From a checkpoint of a small transformer trained on Wikipedia: 5113 steps.
MLP neurons of a small language model. Each row is named by its layer, matrix (gate and up: input weights) and neuron, and shows model dimensions 80-207. Each number is 50 + 12 x the weight over its row's rms, rounded and kept within 0 to 99. A neuron's up and down rows have the sign that makes its largest values positive.
After each neuron's rows, "fires on" lists the tokens most often at its 100 highest values on Wikipedia text that the model never trained on.

L10.gate337:50 59 58 49 56 57 21 53 45 56 58 46 53 49 19 59 61 55 62 60 59 26 55 41 47 57 43 47 78 26 44 54 49 56 42 28 59 53 59 54 59 50 73 54 49 49 45 51 24 72 26 19 56 39 38 47 57 57 55 40 54 40 55 53 38 56 46 38 56 54 53 47 58 44 61 43 58 52 49 51 39 60 54 61 43 48 44 54 50 34 55 58 60 45 44 69 36 53 59 43 30 45 65 53 63 53 72 44 51 51 53 51 48 58 57 49 56 39 30 35 42 36 32 22 61 63 46 44
L10.up337:52 42 47 53 24 21 47 35 50 46 53 44 46 59 49 66 38 65 56 55 42 42 38 78 35 43 60 59 49 62 46 61 40 43 45 40 54 32 61 41 57 32 65 64 35 49 47 17 49 61 53 41 62 56 59 59 65 49 46 49 51 54 67 65 47 43 40 65 71 50 33 48 51 34 27 39 56 60 84 59 58 53 29 71 36 67 44 48 46 23 69 53 45 51 61 57 28 48 55 66 44 54 52 52 63 62 47 69 46 56 53 61 58 49 38 59 51 59 66 47 41 40 68 55 32 38 52 42
fires on: "-", " on", "=", " born", "born"

L2.gate60:40 62 68 37 60 54 33 53 64 58 67 44 73 54 54 20 49 40 53 46 60 54 59 47 44 46 54 63 53 69 68 60 65 39 50 77 47 64 64 49 38 53 51 60 51 62 40 57 54 27 32 51 48 31 56 68 61 54 51 48 50 33 57 59 47 40 29 76 69 36 46 69 64 50 62 51 45 82 31 78 38 64 32 50 54 33 41 73 39 62 52 63 63 57 69 64 40 43 50 35 36 55 61 42 65 64 39 38 40 59 45 52 65 61 60 48 67 64 47 46 64 74 39 54 54 31 54 63
L2.up60:53 57 63 37 64 54 48 55 21 65 53 55 68 61 46 48 61 50 49 53 41 62 49 59 42 47 53 59 38 69 63 66 49 54 36 56 63 66 60 24 51 31 45 67 59 71 47 47 56 61 32 67 60 29 55 45 47 52 54 23 63 19 50 47 46 50 23 58 56 38 43 46 44 32 70 45 42 78 45 63 19 40 50 47 62 50 46 65 48 57 45 73 59 44 81 53 40 57 49 36 36 70 46 59 63 55 38 56 29 62 33 65 52 54 80 56 39 55 51 46 55 63 61 62 49 58 42 57
fires on: " there", " There", " what", "67"

L10.gate441:59 52 38 43 69 61 38 46 38 57 52 26 36 51 35 62 44 51 55 48 36 62 49 44 36 40 27 52 65 49 59 50 48 43 24 39 36 39 61 38 42 60 53 51 46 55 53 49 36 18 43 39 56 49 48 48 67 47 41 54 60 61 66 77 77 65 44 58 55 84 51 48 38 70 43 48 36 57 52 60 46 55 25 49 56 44 38 53 38 54 70 58 45 50 56 31 40 58 48 41 62 39 56 37 64 74 56 63 42 13 69 46 69 51 47 38 47 55 54 65 60 46 25 63 53 55 27 42
L10.up441:45 45 44 64 40 53 60 50 47 52 43 44 29 43 56 40 72 56 61 52 56 48 35 51 52 50 28 55 53 47 60 57 44 33 54 35 60 53 49 41 68 35 64 28 29 65 46 48 58 39 54 62 41 61 39 59 54 45 61 48 60 36 56 61 65 63 33 65 49 60 48 63 73 41 44 35 55 49 42 55 43 60 43 52 78 60 49 54 56 65 49 58 37 48 44 31 45 53 48 53 51 58 53 43 67 30 61 52 43 30 38 77 36 65 43 39 53 64 73 60 44 35 53 67 28 25 31 43
fires on: " /", "^", " •", " and", "^{", " ^{"

L13.gate304:43 68 68 33 58 42 50 28 40 48 38 51 40 66 30 30 59 45 46 30 69 38 55 58 60 64 58 43 58 65 53 67 55 62 38 12 30 65 55 56 65 48 43 66 45 32 57 44 51 65 50 43 48 56 46 74 64 78 37 46 37 62 58 43 34 36 42 41 18 82 44 45 56 52 46 56 57 56 50 65 59 64 57 38 40 29 50 54 40 44 51 39 62 65 61 56 42 55 73 43 40 39 44 69 34 38 48 55 40 38 48 35 45 53 56 66 56 39 54 26 35 34 43 49 45 49 44 53
L13.up304:50 51 30 52 62 51 34 29 46 60 34 55 64 64 26 68 48 70 63 62 51 57 41 46 44 53 71 64 40 35 60 49 72 42 52 55 68 62 36 33 56 43 53 50 40 47 62 44 38 48 47 67 34 51 53 21 50 34 60 46 39 34 48 70 53 59 50 58 40 39 40 57 47 53 60 39 34 48 62 29 35 62 43 37 45 58 34 21 57 38 53 54 71 42 56 59 62 28 47 43 63 54 56 48 52 62 49 50 40 56 57 43 53 43 67 62 51 52 83 45 34 33 36 41 28 47 74 32
fires on: " on", " |"

L3.gate77:50 53 49 47 60 23 29 47 45 55 50 40 58 62 62 46 42 66 31 62 29 50 52 56 46 47 50 57 41 56 55 54 35 34 54 59 54 51 61 52 59 47 32 64 39 43 53 36 61 49 55 37 62 49 40 67 36 51 57 39 23 65 58 46 51 39 39 64 44 25 57 47 36 47 42 42 49 43 50 56 52 52 59 54 42 19 39 43 47 65 52 58 53 68 79 59 37 40 48 72 76 28 51 46 71 29 45 43 44 51 62 65 52 54 57 56 50 55 58 80 24 62 37 46 52 57 59 55
L3.up77:31 53 57 60 47 54 50 59 45 60 52 46 60 65 40 35 35 64 57 66 35 62 40 51 70 49 58 64 17 42 51 44 73 51 72 63 25 52 61 37 59 61 28 36 28 39 66 31 52 61 56 51 37 55 39 60 59 53 65 34 38 42 38 39 50 56 52 53 55 59 71 48 49 42 54 49 60 29 61 55 59 48 46 63 49 33 37 50 31 63 64 51 56 42 59 55 63 51 49 60 63 30 53 52 76 28 35 40 56 40 68 65 37 45 49 41 30 49 46 54 53 48 47 52 44 73 62 63
fires on: " =", " a", " American", " ISBN", " –"

L7.gate216:59 74 55 14 43 37 59 59 25 42 50 31 43 43 40 31 43 45 57 59 69 64 48 55 41 30 36 50 49 52 51 52 76 42 29 46 58 61 35 61 43 42 47 37 35 52 47 65 52 35 66 57 58 76 58 66 47 59 57 34 39 30 55 54 44 48 39 48 42 57 69 56 59 25 45 60 43 43 41 39 33 70 56 52 52 43 43 57 50 44 60 33 58 45 67 46 39 72 45 44 47 51 71 54 48 44 67 64 47 56 30 36 61 66 61 51 34 54 64 72 52 40 49 48 45 41 46 26
L7.up216:39 50 47 51 47 42 30 46 49 44 47 59 51 41 52 50 62 46 32 54 47 33 45 48 47 27 24 47 65 38 49 37 56 25 44 46 35 46 76 65 37 50 53 40 40 38 64 45 50 52 52 53 56 76 42 70 49 70 49 22 35 58 72 65 30 47 48 57 45 47 56 67 59 39 44 62 82 58 49 43 38 62 54 73 51 58 61 69 48 38 35 28 45 64 61 39 61 38 47 44 56 52 51 44 43 65 60 78 58 39 42 37 73 62 72 69 51 43 50 45 49 70 45 39 54 41 60 31
fires on: " and", " or", " an", " a", " he"

L2.gate130:59 36 34 60 46 42 58 45 37 55 67 39 75 62 69 52 64 46 59 42 60 30 34 31 59 49 51 61 43 65 49 36 58 45 66 51 39 49 56 56 46 38 46 54 48 52 35 29 69 58 42 37 38 45 43 61 49 43 26 46 56 64 54 69 23 34 53 51 41 39 45 36 55 64 42 47 42 34 53 61 40 43 54 55 74 58 50 55 74 45 61 56 42 46 57 64 60 11 51 78 57 46 53 47 61 46 57 55 26 69 66 66 43 39 64 46 42 44 56 70 33 47 54 54 53 36 65 62
L2.up130:52 67 57 64 45 48 33 30 32 50 37 55 75 47 51 42 54 42 66 48 53 40 55 53 53 55 64 51 43 39 43 66 33 36 52 53 44 36 58 65 72 33 49 63 45 49 48 56 51 51 48 35 63 32 25 61 66 39 31 50 42 61 71 35 50 41 45 43 67 46 56 35 75 55 45 51 69 25 43 54 55 66 66 63 52 62 27 47 55 75 41 50 59 45 55 49 50 35 77 52 59 39 50 60 61 41 73 52 74 56 62 40 51 68 46 42 61 62 59 75 46 54 63 50 35 43 40 52
fires on: " =", " type"

L10.gate341:56 62 62 42 47 55 34 48 64 44 28 45 44 46 47 43 72 59 50 65 53 56 65 59 29 45 39 53 76 42 28 60 53 35 33 48 43 62 54 64 75 49 39 60 43 54 50 59 49 50 49 81 49 56 44 46 48 58 49 57 17 56 51 50 44 80 56 74 74 44 55 52 64 46 60 66 31 57 55 35 52 67 50 46 62 67 48 52 32 64 53 44 59 38 32 37 72 49 45 48 59 34 70 54 51 51 53 63 48 36 14 62 52 52 47 35 60 52 54 69 30 57 68 48 54 51 32 42
L10.up341:64 38 37 29 52 49 65 46 54 50 43 50 48 48 55 52 61 35 42 26 70 52 39 33 38 41 80 27 26 48 69 42 46 68 38 52 42 46 49 70 54 59 50 38 50 27 36 50 53 40 64 58 54 75 37 61 45 68 31 58 18 43 44 49 42 26 44 61 66 58 65 51 41 60 43 63 60 18 43 59 51 49 35 61 42 55 53 60 45 36 31 34 59 54 55 58 66 45 48 42 40 48 70 47 44 56 56 59 40 45 69 39 60 45 57 59 42 49 57 35 44 83 41 43 61 65 54 57
fires on: " and", ",", "-", "er"

L8.gate416:66 44 56 45 67 53 41 46 61 41 39 46 46 45 47 45 27 72 39 45 50 60 62 57 39 53 58 48 38 42 66 58 54 51 44 48 35 64 23 43 65 51 31 42 71 55 70 63 45 50 65 49 50 43 53 59 39 86 45 54 33 60 39 57 36 60 56 41 52 44 60 30 54 43 51 39 43 61 35 53 41 28 41 46 35 56 67 60 77 36 38 62 22 46 69 56 58 57 73 47 52 53 42 31 73 43 49 50 46 55 56 50 52 50 48 43 75 23 40 49 42 61 46 47 67 68 42 22
L8.up416:52 39 47 75 55 78 29 49 62 49 53 35 54 42 37 63 57 54 49 54 42 53 35 35 46 42 51 54 60 50 57 42 46 56 55 31 49 57 34 71 42 60 43 41 62 46 53 52 41 42 54 33 42 63 46 61 47 54 64 55 46 57 28 84 37 48 47 65 41 44 41 55 52 31 46 31 32 45 44 34 36 41 21 23 48 32 51 62 55 54 51 56 63 57 52 49 41 49 31 61 32 65 71 81 60 40 57 52 46 43 63 34 45 50 58 40 59 37 48 48 38 38 45 50 40 51 46 36
fires on: " (", ")", "(", "2", "7", " in"

L8.gate297:54 38 78 50 45 54 31 36 42 54 57 58 48 71 55 44 49 68 63 33 42 40 43 34 51 56 75 37 63 45 37 42 62 76 55 46 47 48 46 34 69 37 37 38 57 65 70 46 35 35 49 67 43 46 55 65 43 43 34 39 62 63 56 75 58 59 45 21 58 44 69 50 42 68 69 32 26 53 31 62 35 62 28 58 35 33 37 45 40 72 50 56 36 53 80 49 45 52 51 39 45 61 59 30 46 38 53 42 36 60 60 51 59 54 39 53 53 40 54 36 65 51 44 43 42 58 61 48
L8.up297:38 28 53 53 25 47 55 48 42 65 53 31 42 49 52 58 42 49 55 56 64 32 50 54 53 52 49 47 53 48 58 69 75 68 47 51 47 51 47 42 47 39 50 18 70 49 50 33 33 37 27 54 50 52 44 43 58 68 60 45 58 31 23 61 41 62 38 42 64 37 55 45 68 54 49 44 41 38 30 48 37 63 60 31 47 42 49 59 51 50 55 45 77 54 56 71 52 42 65 70 56 49 65 56 17 40 34 46 55 53 41 44 44 59 36 62 62 45 59 36 57 38 49 53 56 49 30 56
fires on: ")", "^{", "it", ":", " (", "3"

L13.gate158:57 53 25 52 39 70 43 43 43 29 46 51 55 63 61 53 43 44 66 66 47 48 44 52 34 49 43 39 65 47 37 76 52 45 48 48 55 47 61 56 60 59 42 68 33 29 41 64 70 41 49 36 47 70 38 55 51 50 52 79 34 67 45 41 45 41 52 78 72 38 46 42 56 38 50 40 56 45 57 44 35 47 52 39 46 56 49 37 41 58 58 43 46 30 71 62 30 68 49 74 53 30 70 46 63 73 75 75 43 38 41 51 45 66 55 58 43 43 52 56 44 63 38 56 62 41 35 46
L13.up158:39 63 51 57 37 65 75 51 38 59 45 53 30 56 71 32 58 54 47 42 45 57 59 49 67 47 46 35 47 44 54 55 58 39 44 56 46 40 58 50 45 39 39 55 45 35 40 76 63 30 40 53 48 70 43 60 53 65 77 56 30 57 41 36 36 68 50 46 58 57 46 38 68 30 65 45 39 61 41 79 40 63 56 69 45 60 61 74 55 74 49 37 76 61 62 53 31 45 44 47 54 42 41 43 29 51 44 63 51 33 46 59 51 57 64 51 47 54 61 61 36 44 51 48 47 34 33 35
fires on: " but", " and", "az"

L2.gate245:32 39 55 44 61 54 43 54 32 40 33 51 60 56 60 46 52 53 54 51 76 25 68 67 49 49 43 44 34 59 68 48 67 28 58 46 59 60 55 58 49 18 37 34 39 42 62 35 70 38 38 66 40 69 31 46 63 64 42 34 54 66 50 39 29 60 25 41 28 41 43 44 53 42 55 68 21 64 50 44 57 42 59 63 54 41 34 68 73 30 34 47 59 49 55 61 46 33 52 60 50 72 42 58 46 49 51 61 45 51 45 59 46 43 48 45 38 31 53 42 47 58 52 75 67 62 66 56
L2.up245:46 62 52 68 80 47 61 61 28 27 39 52 54 48 56 62 55 57 76 58 65 45 72 50 59 65 48 53 49 57 39 48 69 58 66 51 40 52 59 58 53 35 16 36 69 38 65 47 59 47 50 54 50 50 44 45 69 22 65 46 58 56 60 37 60 43 49 50 37 56 69 33 41 39 58 40 34 61 51 41 47 52 43 66 68 51 54 46 28 57 52 50 60 46 54 64 45 48 52 69 52 53 42 50 56 50 48 47 56 32 66 58 60 51 28 59 36 41 55 51 49 52 61 56 56 63 59 53
fires on: " =", "="